config.toml
hidden_size = 576
head_dim = 96
intermediate_size = 1728
vocab_size = 16384
norm = "rmsnorm"
rope_theta = 2130.0
warmup_steps = 200
decay_shape = "pow"
doc_mask = true
MLP neurons of a small language model. Each row is named by its layer, matrix (down: output weights) and neuron, and shows model dimensions 32-159. Each number is 128 + 32 x the weight over its row's rms, rounded and kept within 0 to 255. Numbers have three digits each.
A block is one neuron, or neurons of one layer that tend to fire together. After each block is what it responds to, as a language model described it from the Wikipedia text at the highest values.

L4.down151:093090152146196138120109137146133126119025168118094129147115118128159144214163132114101125071108121186134169130158130120098078110142088222139086101116144122156119164091102132144151107065148074110124136157150100141112126162167107132124154112110182167190095146105162154116142125140158117101127234159167099077089119103099099113126070130144088149177093071175178088142106157090114161114161
L4.down171:110164109208191073128111166219098133086205174170137097130144094120176086139064174071105099163083188141082077131108143132137104151116137192155109106151090110111087104133201120135150101196123203141121160177122097152175122148172098191145164102132144156123112123149149160086119117153124151048182110165153149136133080161123127087137197117098124136115133165178050177142128130123117134148109
L4.down209:166082166124138119090120161104131051104061192148153139108143128129107151077125138072114128077131138138154141134117114176087100090164091143155136140110137093178090112091083092168136095105139058122092154184150097110124163151160144090155147117116172227177186149134122145134154109142128105174128142086107070137156116152102087138134114159127089136152125167167163147161088081045117136072126
L4.down606:146111150122080099074124163130156092074137176132126146132145141066113126131128130088121165111162126149134175180140148156115091112140105074153106126086132146130143157116091105166158101137182158085076104128038142139091171115151088186185119095105110145117152140117076146095116109117203139140135170153162082128154116167166095144078101157105114083111120114131100162063147138058114130171111
L4.down917:142083142098152051115226076097128116099144151175122146133083130099127154105095144094128141141130102104145160123106181140131159107095108159151093111135090198112163105108111172159178107115132196123138102123170134134127148139115116105155131134154167134090129140165077158114079143056071040119117109098141149160159140138110089093149155128096158091116095114133154125063101152176183154159136
L4.down1164:102099132140072089084151103179143101116132099186134120094133111087133140098141158145100170121105125113178124146156135121116186082085114190122119125077106140061131190124118192110102151188173132150203122138133114138157149108139118134134113145075091132126161168203093191145138135149134168081097158179158123146129110073133113097155161144106114081090167196171120131090119138150124103147057
L4.down1237:106065191091106106123100152079139060155054151129116137074120176102083138069122108102155194129128156189143105126136136138152150137172155124132116102092132144120104135059084104110135107063153109087189141139144124173105169131124127178173129151152127144158145088174112157103143138126097091170135153168176143101108138111078136116116110102131132121125103129067153167116158088004098104142098
L4.down1662:122098142134113160153086120109136153143102124138097105126119101134156177132122084107138119127159154127075130084126172105163089058173082124101109105188141127123173163094096122115085073103079183137165082051152176094111172135140088160124130173065178098185148177081118196179131127155171132144106103153158115124139136175148109107119177093147091168149123128166186141157153096139140117135099
Description: Main verb after subject

L2.down376:144086194069200109158085144150098101147103110171107123092129138053105098131161083146143107139088099130115160137089139160152131162091140157176085136163155210100155153173088156119133090128137108159125144059066113125146113128106099090128127161061150116176146121100134178098094109124123145152170111184117174129148139126142148135115103124188160143129120156105132095116090175191118187119097
L2.down613:112113100157155059181129156135164087138120126129230135134104132097110162174091055185118159149134093082120149166131125126155113149191128097160077176120136125141133047117179122177138153156181100135143150083148117137059126163121102146155120113129091077108102157099152149074133089123164144151185154132137155151094093154181085094097115152113101169109106155113112098162102116144170059109155
L2.down876:128131173120156160136119114121117091155120137107138166184169132123084120107167146094151069077065109116188145121153112138140130100116118167128132117155116097058135127144125117132154116143127091105098154128140173197152116111149047113112159163116173165185124130100060140117131100092160096171211126130109090164167103132101131161106099131150145087095197097125111094108133125097080068090144
L2.down895:168125113120132104123133102145133177085158133073135107154149099094203078122186116118165129127089174094138111195142099124073124216075076146189116120150066155143121159101114113114098124153150129115136105109080141124040125051105125115103121133166123139102162096177148117161114087171167122113094163182119176139187166124131112121128130091188107173154137108130102132111101132160078130168157
L2.down1058:112112096175124093075146122103093157119070111094080113110114142132153123095118144102138155128131095210136130141164123110128107171148133118071145116098154131098112153158125124067136087195112087146130125132093156076095070123098170136126143155148100178099146088133164163106179154122089148127128119100146128163124083127075084145103114106099113143222114150090178126140139098142173136147148
L2.down1203:163090137136147173138156125104174110077078092131108119160132102082119185103122084153166111149136070134142043116131149152191117153078060148115137131166099122087125116170160150132107143109163135137135121118113100059077122097158127129087116165078151131143111115092077085129142157161142106095134134156123158092220133097133114141122132125109128159144132149148143109173115142140086100155172
L2.down1316:118100121141118125124101116097123071091115160180138129153126153125153225168165093174150121134165090108170066130111096130113187114139134070141119127156109145115112156156092126128133120156146104138111144095144096157140157142125168128182138089153119136115118129071151082148068156118086099123120054137140131060144102114117133126112128117151117148085124136087067089183149094128136093125131
L2.down1506:166114143119048199100199150128077154093178129148158065103098106113107117195166151114138094134143193160156124123109091115182196156116143190116061084109161098124139095160137141140131025115131078061094084094164096143149126194118138056098161128119105107143136091114120100127147099100107127108121133140123106158172121114075136112116114127132165145147122152119158223084110094153079099118169
Description: Mid-name word pieces

L4.down89:157148178131104057139142096115132124099138121096180110178130114054130112102122120132067098198115094114109143101071110136089119151076104077051121094201113079136124112114091146098144111089078127153141172130112081149149092116146144188108104159122102122138087077117135120138112170147062131116132123158107092159110142175132150126148112102104158123110140174116157076137147067161144069098128
L4.down574:090130133129179094123151145107152179111142094191113127153136135142096111112080115117180050123145183155154106144104127130149122128106184146111111167128124100170151110140153147111152128158133112096100103081171117076156163123130095143119100122092158094160111171110099156081178119038177142154143161119126148179084144122124150093149165122140110151143146140144171087116179180117152110146142
L4.down633:141170195127158121136139120136133183126146156104171112124152100127164139141154126145124111191121134169040201149158098114099143130135157193125171108114128141154097135155177141122144137127143143141156176123162088149052127134069194181118144172170213109097155131152200123154144106073079150152129149138055085142114149178121104153164111124134108128076187103089147056131199108101107097139121
L4.down725:087111134110155144129103052119126171162138135162095124148098123185143084183117150062122127077082174120169141140133090201143112107166100120124179147116095112111084134126116175192116125106159084065124119077128128079239166151123129083127158170171119142158106147123145152170096126156157124068099166110081093092110094125198150100121120115157189136136110095104091065138213122146095187171169
L4.down873:106104133149202139170092145127094160165162147091066157124200070126114108109098132133073190169110133114132143130174132095122178107101158149194118089134149110143154130117178119076125155159121105137115109124065181138150215126134161144148153113139132143109167106137099135089065050076092123100141119147174123099200173101184125112150133118149144151081226111163089139124127086065131152118172
L4.down1083:137144120111152166143116088098131110133117154119121086144121103118089109133145105144109129164122086120102117086081131121114141108159110130145177181137134162157104088138114092092092120133114134132143180136138128109073148100080161141133166091198169037129112113164107092108124105171151135145053148103123091087164103142142120118144147121121116167110136103120143011089122179184081123166116
L4.down1345:125117068166122155145079141135147160063189094097079097146165147166133094136116148177132245116097142145136078134153082111106135111115129180144121083171190142123146098179147202157154174087127128087152134145139144162080135122161148149099111066093165130177108047141135132131104092126121110136104119208138151129126098150135060089157084168215167114112154125165121093111068110151052165131128
L4.down1636:139051120116169162138135091098069124093116108104102093125105140177167101048043197089041134135115098137147167127131057166087130107121174143095103120145115118076128125156088118115140128164106167160126133088155107118093064130168141159137110133088163091185187133181134108204164141137095174133079151115183047151101079125138189154142096119106151088148147094194128192133110125175159141138143
Description: Mid-word foreign name pieces

L3.down188:076082053109137078123108141145135124146156149160123112098105178158133172150141119110128070194189152106141087113098152118163107152119109129109145105097116081054111124120169135089152140186095097138112138072130144135098179136110111107081139113143113140143168152135140095119110103081117104147109167081074124118146115122146152117145107087092143159162131125101132080099154084150143065184142
Description: Role and occupation nouns

L3.down622:122109179127084114106112145192118127159119201113170142098104177117115076090121083059079121105134127144170090082098196088110124105127149154132133147104146154164117154070095140162067062150145105092171116110117132117120178151135075112116132112128179127149123108173133121113129102134123104105089115151153089125107176096121138092094089098130145090169097139150146082129144123134142138148108
Description: Main-verb endings

L3.down553:107143121119144104176112089074071116119168150153105134142111123085117085099103154131122151092123075061088116077209105071082148165093132164168111118172157197116069111201130110092176166105115140140156090138095078171115134123095113139094114105107056096150071092121111131100097121111119139079117058160168141062106083113109171106081126109098106070158123135150170102075151135148129160121117
Description: Word-initial piece of names

L2.down124:157128118132178118102144115163183187155103173116119068086101162208158197150097094095115145131123085145160131122125186104140173109138181143151080112114134077134098177145073092147107119135130179133110090113159128131149123137198140129155170054143084094142111091169182180140133095129099113127070117096136142109154124128089127182127129174145134111153110124162137117113140121134086104122126
L2.down447:162132161181176059145163114134122158167129099147072177132112149132126161108092125088153156111124092139140114143070196157177170117106124147186144136145121137132078144131130095147105061098123082144143120134125213123162131181185128112163156152152129113175118110112126168078122100155140141095125106157121097190148077204072186115142050155136120071112164102098142100099093085165076083131107
L2.down473:175101162173149153128120141110128120163068157229113050109102170116119138135125083081097086093125143177150122067137130158157173130095141156150157146185108128186119100071140133151098059146151142110129108156094104138134076104183205119164101124147117168149115151168144136138161106142089151090122115123131127098150125223085072172101163139130138162057074113126127097129167179119084114116139
L2.down508:106082121111081162098189142217115145194135074127094131133174102148067141117140190104046190162141159146180154150133154112174092137142192093129167108060103153159137134126086186103074049150201065134135055137136079105205139107141178113170173140151115095121151170122121183102126127113085135112101144125194055163126141113094140153085133087159108160117155108079167183130114181150117079124115
L2.down542:112123113135182131112080147131111153121137125122120147114115174064158127100107090105140094172134174159124103164152165104135136215093164116153097118045137104098089122122120110117145121114126146164161114135114110151158088163142119146086139104140102125108163137155113138142145124098151083136138146097098121161112114160185154136157128082091121127146146112209114092122168087107129099132125
L2.down654:104180115084118147138117105158112128166169134177128087130098176129145036125178138145099160202170129135081125161139132149141085141097127132090150090139118105165180126159159098112062155108133218136092127084078132129109124154163082126133133128153048157167144147110155174105057110182137151155221098094155104122111104097114133149144127115137117047133145104094096136122172136101121123109122
L2.down987:152147103074054100072071178150088190129122117123120144137144100099140078121151114159125170153140114167112194152119112076098115195093127113117120091153119089113137130128097092137139078110141142103166065157140139116101073081141152098118109080170139110147146144186164071119123099140071105161098097171109115097158139140161123164113101084132157149125149112161145142133184202130102086088122
L2.down1286:087136129095132108067099061156133093114120141185100084130177080114149198090121116099082111104134103100109204082127135161191168154144102122154124130146140144144160102103091135163073087089118088088109083096168120103181144156095150101098091148111079109184100181089101086088116109074082131083137138109129124166118149118145124103165132083087166074133113106114106147129156167132193196147119
Description: Agent-noun suffix completions

L2.down268:114165054200091105092108094130157098121139132106073130122104108145154057153117128089135116153196150110116140127145093158152144099082191112077174094100100089130125112111142120098089103127125158098114212079120150100109057119164139172187101143158105070142109120124120165155076150122126125134105108095068139109109133119084125181129133195088119111154125108151143191055146077133142108115127
L2.down499:093157150154126139111156115184106129111113158080116099054093153146120154152098142123124124153152118199094169128144158191134122118111189185127119175148140154203115093082168133098202070113197160179143083128077146158116138165250094167089154116177121118099071127179124129135139109065115100177106139121046130104106162136146125132121124081124111172149111131124128150109155058125132126111128
L2.down707:147124156149162120124129161159117099096131123074183154145147090105176162156127138123120104119168157159120140202154160128105112128100101142156118081089153114145077151157135061142115143219120126166168208107073115093124159117181175162145117070123089090116131089106051107159163156126097196185151180124163149141141097164153155191056108094077130124145156095085146133100159150158157184148118
L2.down871:216121113176053123117104154138088165090129129115110118118124145154167120091194128133209150122152092104132127194079109086099134140134102083148101129085135070119132136110105140079098097144109097061148148115109157119046114113114176136085104133146112138147151076172097064187130171102090120152136070089156108171122107120127141120180095136164116174171146163145116132172113123115050164111171
L2.down908:191155134135150062189131125134121150109079103103134098116127193126158127122140139156202116162143127112142139177200133135107128195117086142092163123117131098129131162160139136188131115173127056117095133087154119123125095109130105086175110168147095115058108103160067155088147150118069106202164142157136162148136148123137135109122085125156131095184148148084156157143142137131186062084130
L2.down1356:079148158103166090126218119165129113110122096113128158191047140147092106172136103085126098147119143119129106076127090144133125179104128133141184117145094170123096143075119098163190125141148107137153126110145162135160138176122099099082153148106129117096117081160114120152126159098156197128179095140120131124165061087140192062114156106077138131112132146125053145065144067162110074143162
L2.down1544:145136117136120145105083126102134132075106132168185169122058133116147126180187111157110113170200177150177148106158125126159069159110104102082126187142135044101155067153118155114119111119152140122134190125036120110119153131157113204180112128090114120116133093121083163108074145079135107160093097093099130092147075148151085081128146117141089135140132129070050134131074118107089125143189
L2.down1703:132136112155120090103150085154136128130110114166127143146143074126167185134145076116177077150106116128086050152115169138121109152126134130153138109111105130045161114124148133099149191156141171164130122144213195121112163107137121161125184111069109066151092129115128114153109149094145040094100076055143163124146156165162149139145144071133143144131205150137116051187191102213146165126184
Description: Head noun after "the"

L3.down355:120126124109171066161093111105121103142134131139108159120123120161160152124086145097076122178106087171128091123174128111097083156072193107128139155113106071053173145133101141128107084120102098151144132128134186067110105147136197111186113094113077086102125065167124119147148169106100133097165136115102139114082128177129112072168166172150075107111103125131150110130114119143122144083139
Description: Abstract head nouns

L2.down521:151115137116114125188170088143135112164080091121102190166148115149098164110139140125090099122140152109183075150153087139129194208169175136107133184088112136104138169106107115181153184107135145182106096110087141175136142150175081137129075140157134201168108091125095105082227146160155116075144110102117119167061117118079120138052136173135113123127127179154077092132107133147140105146140
L2.down748:144133137101144069143120196127102067160153168117116128151150147112048123062107194125159105124115072097153072126094164113127127122176090119092128088116104138134124072128100139126085160054136151088094143126099113199132083140136122101086138137127125040139110128144135107113133095054144140094162108140086085155163183075110101096087144126114081163144098121127126147089171106128123193141155
L2.down822:084092150143175153120091146146151098149112102061077134130150166140165110130157114107097115098134169117148095149124139176089172120109124122071113105151122141084106089122156095111126118118141181109149123161095183156085128156139094139132109156131141126075130172115135180145147117157123136100118154159099142101118132142091096225113141158135129172161158187128163128144173132090164097086195
L2.down823:202129138161151138095095106130090154172098108125097097149116142107140092173086109154097158196090128154115098153165180087088133128111117125122107110119094093195114094112063048111143120099076125213126148154117141162086146146143163096079115155103148146099055111091168126112093040140168114074135139152197127143107107125111163188100097128115118176119112076204193077081117129139115194160133
L2.down828:112088178150128074135157158186142173129152156092152094101157121127165094116162138162143138117201113097138098135161124136116140121159079108154102124144136189111105068152156111118164186141159094143120159116144156107141106100066101122170218116110148084125136172100159121089123155070158098158111155131125127112124106111124108102085120099071090155119143137110087118128188104097189136097132
L2.down1036:223143097091131173105130136147144120140073108110161053109136142178123106146053174068139141122149081048107124121092113097158125124080076094083103016114114189107158121097148160119121156106129157131163143126149167160086214137069074135113142140116111120080152120072122119170107135132134171141127125112158110156083086177158135150126150125129143136091077159104145146117179175143127064115135
L2.down1311:100184107137096139159120106091172180153127124099094130169125126071145110115100124127094092137134119126178119081135114102130082106108089086081143065158168117095065108085118089176122142140078166128129109131122118167136159174127108138098142087124025117112145168162156137086176168097146068071120102136118170106032069125123088156165128159114121141100098125053148140115152101169131103133105
L2.down1661:126141135075116095198084192160116117108120122114217130126098139118098158130170148128116084143207076097067111123112102121123083058145110076174126147107105208095170126117081172098132160103133171110100088134113078104162139024154135120162101116101147100111093084128174076121111112177126125142137085139066096133102102202089164089119153134103148162145124083123122117043119128133140196089164
Description: Title-to-organization "of"

L2.down274:117160122164134101086064153114066125128128120140129133053086147179123130134137124131096175097104121132113179119064103154132096076124155076100127101055113123128181162121058123170101128088113134206128150144123107166148126127117132095156086159205156113103152111137135079124154132158130088134062111138107100136053106150088109095157149114115136113122125133152076151229078145108092105147181
L2.down681:118136107111158129119136150130145170107152129138141137125138174112158082127181124126163057122154105119079116065168179097115049101143159113107102160123077143126105106121131141126107103146144103114145130144106120100150119180084097147109107142127124102077137175119175148137102122087114135150079085129141118076087195110146130152129154133112149129129140131124139151117098127143160142177153
L2.down819:127095172124126118139097095202082117168109150152101145107095170151133160110124144074152108120119165118164099097134113153066088092119139201105129151154113092190113148098104065145053054094081126118146158163140131110090157155144092128152178137060123143154085141146119127100134130123127078152056097151128100084079130139081151139120123125084171120133101113206137137154111079072132184122119
L2.down855:088108101078132136093112145167113066149136091139138124115142159132095098100162107116114095085108113136252124089097111136087078072082084105200155119162204157135060141107112127139126108109156153084153182127161079196147172136158131090162179190143130190137112129099134118083136167099097106130114149184182116065156203118128121108161172159096131151134126155081117154106106124085151100148106
L2.down1062:171105217147176088119067093108056160133167148146135143161085093151130177156136077133163089123048121136143065123070145147081151107152157122063113172147125163113108160067075100132155152095090147194124152140155145104200129115094113187163239141138119140139076051169123134154115105172087109115136104147130150158170154095133202166049119060103159130098097126149104125098170170116096100147181
L2.down1114:124127144164155167138105152143110120176088168140088183176092171182129140082180135145110113121141128093141207133089116192085108141177094107094140120087147137123095150112190092178067094150097121084081123188174160137125160181150128116108184168172096138111110128142160131146173139109128106071153043134154113096105106111150112144127099105138168093153090110140101100131138118081102056152120
L2.down1251:131107111149113152177111137131109154145070079168128116141123102146163106143136182077100101111035166170116143038154174016098126154149115176128143148108109112130053101111132145168101078113112039093152121123126061106086148175120124076099109158170185113143147139082149163097148115098104118126029122099164130098167056100154091118121115110143137093130116110125098091124085095138133128135140
L2.down1651:169082147120131092159140128092067085149181161073094101170144156151132132129144124132086099097124182102144099111176087193082137146065101161106153091137163061133179157123137084100145117099106148121119122158127117128089146100105084088130116083122100099101112125136109084135162148173149074120140098118117116161163158091123114152089167128096095125100148151100165045109145168112047087102066
Description: Main verb after subject

L4.down65:130196115106138100138136109121144126110187135169125163104141106165222131105104103148057199135073120162130040123131135176186135216127150151153090122149146159149133101137127127078092166126148118203143097074158084129163178165177133165121148166179118096134133118120091150117076132085120138146097091142096158154141131115062097138142104120131122165147117087133070091157128132143073106162116
L4.down179:102121132164143137107136155171127143103124081139138134133134086179108117097130100132109134158064136176099118135098047144109108137151079102172127118105180143114171147083153150098120120096156090153158158080131081133147142123110146119155138163117151052084159132142145145163061134097089166096149147163106119147100107149168078144129160125229187085101123110152136120162155124125162148147137
L4.down296:162084107106109096089125115191189119144181118162158143129118144146109128176173161126157120214143167124193200097091155134169167062171079159114175163136147100085133128094168082158147150157116181159116106086104115148203117159089144094146132122085103109118212081186056167076121144114122141132121077146087180096146103178132144156125133123128127152068143134149106143075168135108158035129112
L4.down477:142175060154123068175149128142110165135109091142111111086154071122151162162096161132108189147064113094144107126121129202143099149122194135153074143109099063091157086095187155167100110109116128182149077101165102120150140137189119121089167147099144102147182136098073166170125089061128162115093123116133119154172138123121097145127138136131102123095169125116140144122109127126120110154153
L4.down488:150160098091081102138129125111102113147186155181135065150155073119081141148119108183180123208174069121087094087152115115161136163112137148151200192106140094114178191087119167167119110095114114166136174063111157178163124146119073110145121196083102104102171064173078124131122130123111095129143103170086163129146149108169160179107176113124136108106134136137149095100165145164111091074117
L4.down694:128139179138171137128132126093157142170152086174155083122078121076135124080150178106125142164149133105147099115162108160084147080150065121154176152101145108180105106085094106095120125156127126117194080080141167118130064128148126137076092104128168042132129121140135163102142128135072141175194139104158097186120139157152167203108167115185118139156115152130128153104191226191120235067165
L4.down744:143111111091139089176157055081143080141185141138144157133123101142098120169101146118099128140149156105097140098079091122191108116103111156192160111134144122128134115158134144138096050107165215132167103101146146125074093187148093140110100146048132169158107151112104156090176134110134126164099117104089106159089107183138125198163078108065170144104058163143092091142153135101126141131097
L4.down1159:104132062091052089048175176215093105177084197150085137086136117085175169151075160161079180113137165145117116170131090127118121091105148183161126039191079099165119154129069139144162162163135140116138163092082126101168112101208136140152147122131113151138117158112111095091143113146068131172111130100048173141132129152095110094104062147121109128098122138124124197121092093085137118175172
Description: Abstract noun endings

L3.down893:178101073164091190112097081095183144140135145118118117122114084132074166091176128151145154091212150161119113077131076131118098104137176115122137138190113151122142151085053113135076102130125126058136151118148145170141162135208146135150094095052101154162112141145094187164131067172087135114108114115130117166129108133091117102102177076119131148118093149097117187123157105127156096045170
Description: Agent-noun suffixes

L4.down312:123101099143132145146109103192139142151120170124144130149172118098098134114137161132146127157117171072123168164110164150101121137098121143111151086115129111153188140125189125146137162144120156137100119179161115101133064098161064152142095134070105119144188132152074193178104161094146164178118123138142151156085156120151151114181140066155086097159137167076201122164102113159122151119146
L4.down428:099101151106154116091145073101132188184179133147156077195167099116146080076123066125069142157164190126159124145132183109105095148113178128057105120118142126165107177149122109160090075105098143160136076142129144102146119174150138136095101103114222043116093146107146131156135124175078113094163139124109131133177129140171188100164117180093113106193108164125109130096110105055161110173096
L4.down688:118149163148223123084120166086151153153101114122104131127178184068125088161139162105149101111122124180068139085127152169118153127137161091180091127100078111141067143133079066187070132057097081137128167085180179090134096216122142095108118146105070137115106168108146125168107122103126120122122122149033091139111112095139130158108106156146174084128139185132166121106062121144071194148119
L4.down884:135139105112133083173107089160169111153146141121112114092046174122085111095141120096140117190117138146155112116116091186126126136156190195140141134127145098071151095191148119084191182143138167110174140110155110133144165126085165118090103129097093151110156134160156164075179115121070132134190075093135107153078184168116164096157138141111112142095132198088176148098109080128184068124131
L4.down938:174150130205164132096155152088163122132161143108181133141103104185055172190159131137171143162109122101134163132134180102130149131096165100108139110112183147078124123152199156210214092109134109171126102155113107106117172129105172115130167118113150135117099129129157110150107134161106102095160182132130150115138107119156161142207139157111082116159167151110138131110161135115110127143193
L4.down1114:081092108160038083171146082039084136182161137172037134030094145126117158114169114179161176091148153145137112154141117105157168087173097129127140044128086138096148090115097076095167148137138053087129132118107091143118100139163107138159152137076135112127108076071157118073079081165119079136058089173108166085110102113120089186090117125119143145118132133130100145140091098131118112123179
L4.down1545:118130132124089156091127154116173150152164046115176091141122135161192105145141200103149134089107108148137155145112107101085071177098121100163108096126126076154180186174140174128120087129212148150101138182121128125081150148164126145127113111132082133111166104095178146123092109178141086112114170132130122153143220140139180128138081109144099118175140127116086078161128180100123121080087
L4.down1717:120076102098150140127089066041168100183147112095137155130113056152135110088133125141096140182136125106175180156109097112140083095186124172140132156082105134138152193140067141071136055092047102151118151142100120157101176123181169104177135151140176097114168118144116136143137130086117086146122111163085046079114150158111160135052176141127135088164173123162090120112067089162111151069127
Description: Role/title predicate nouns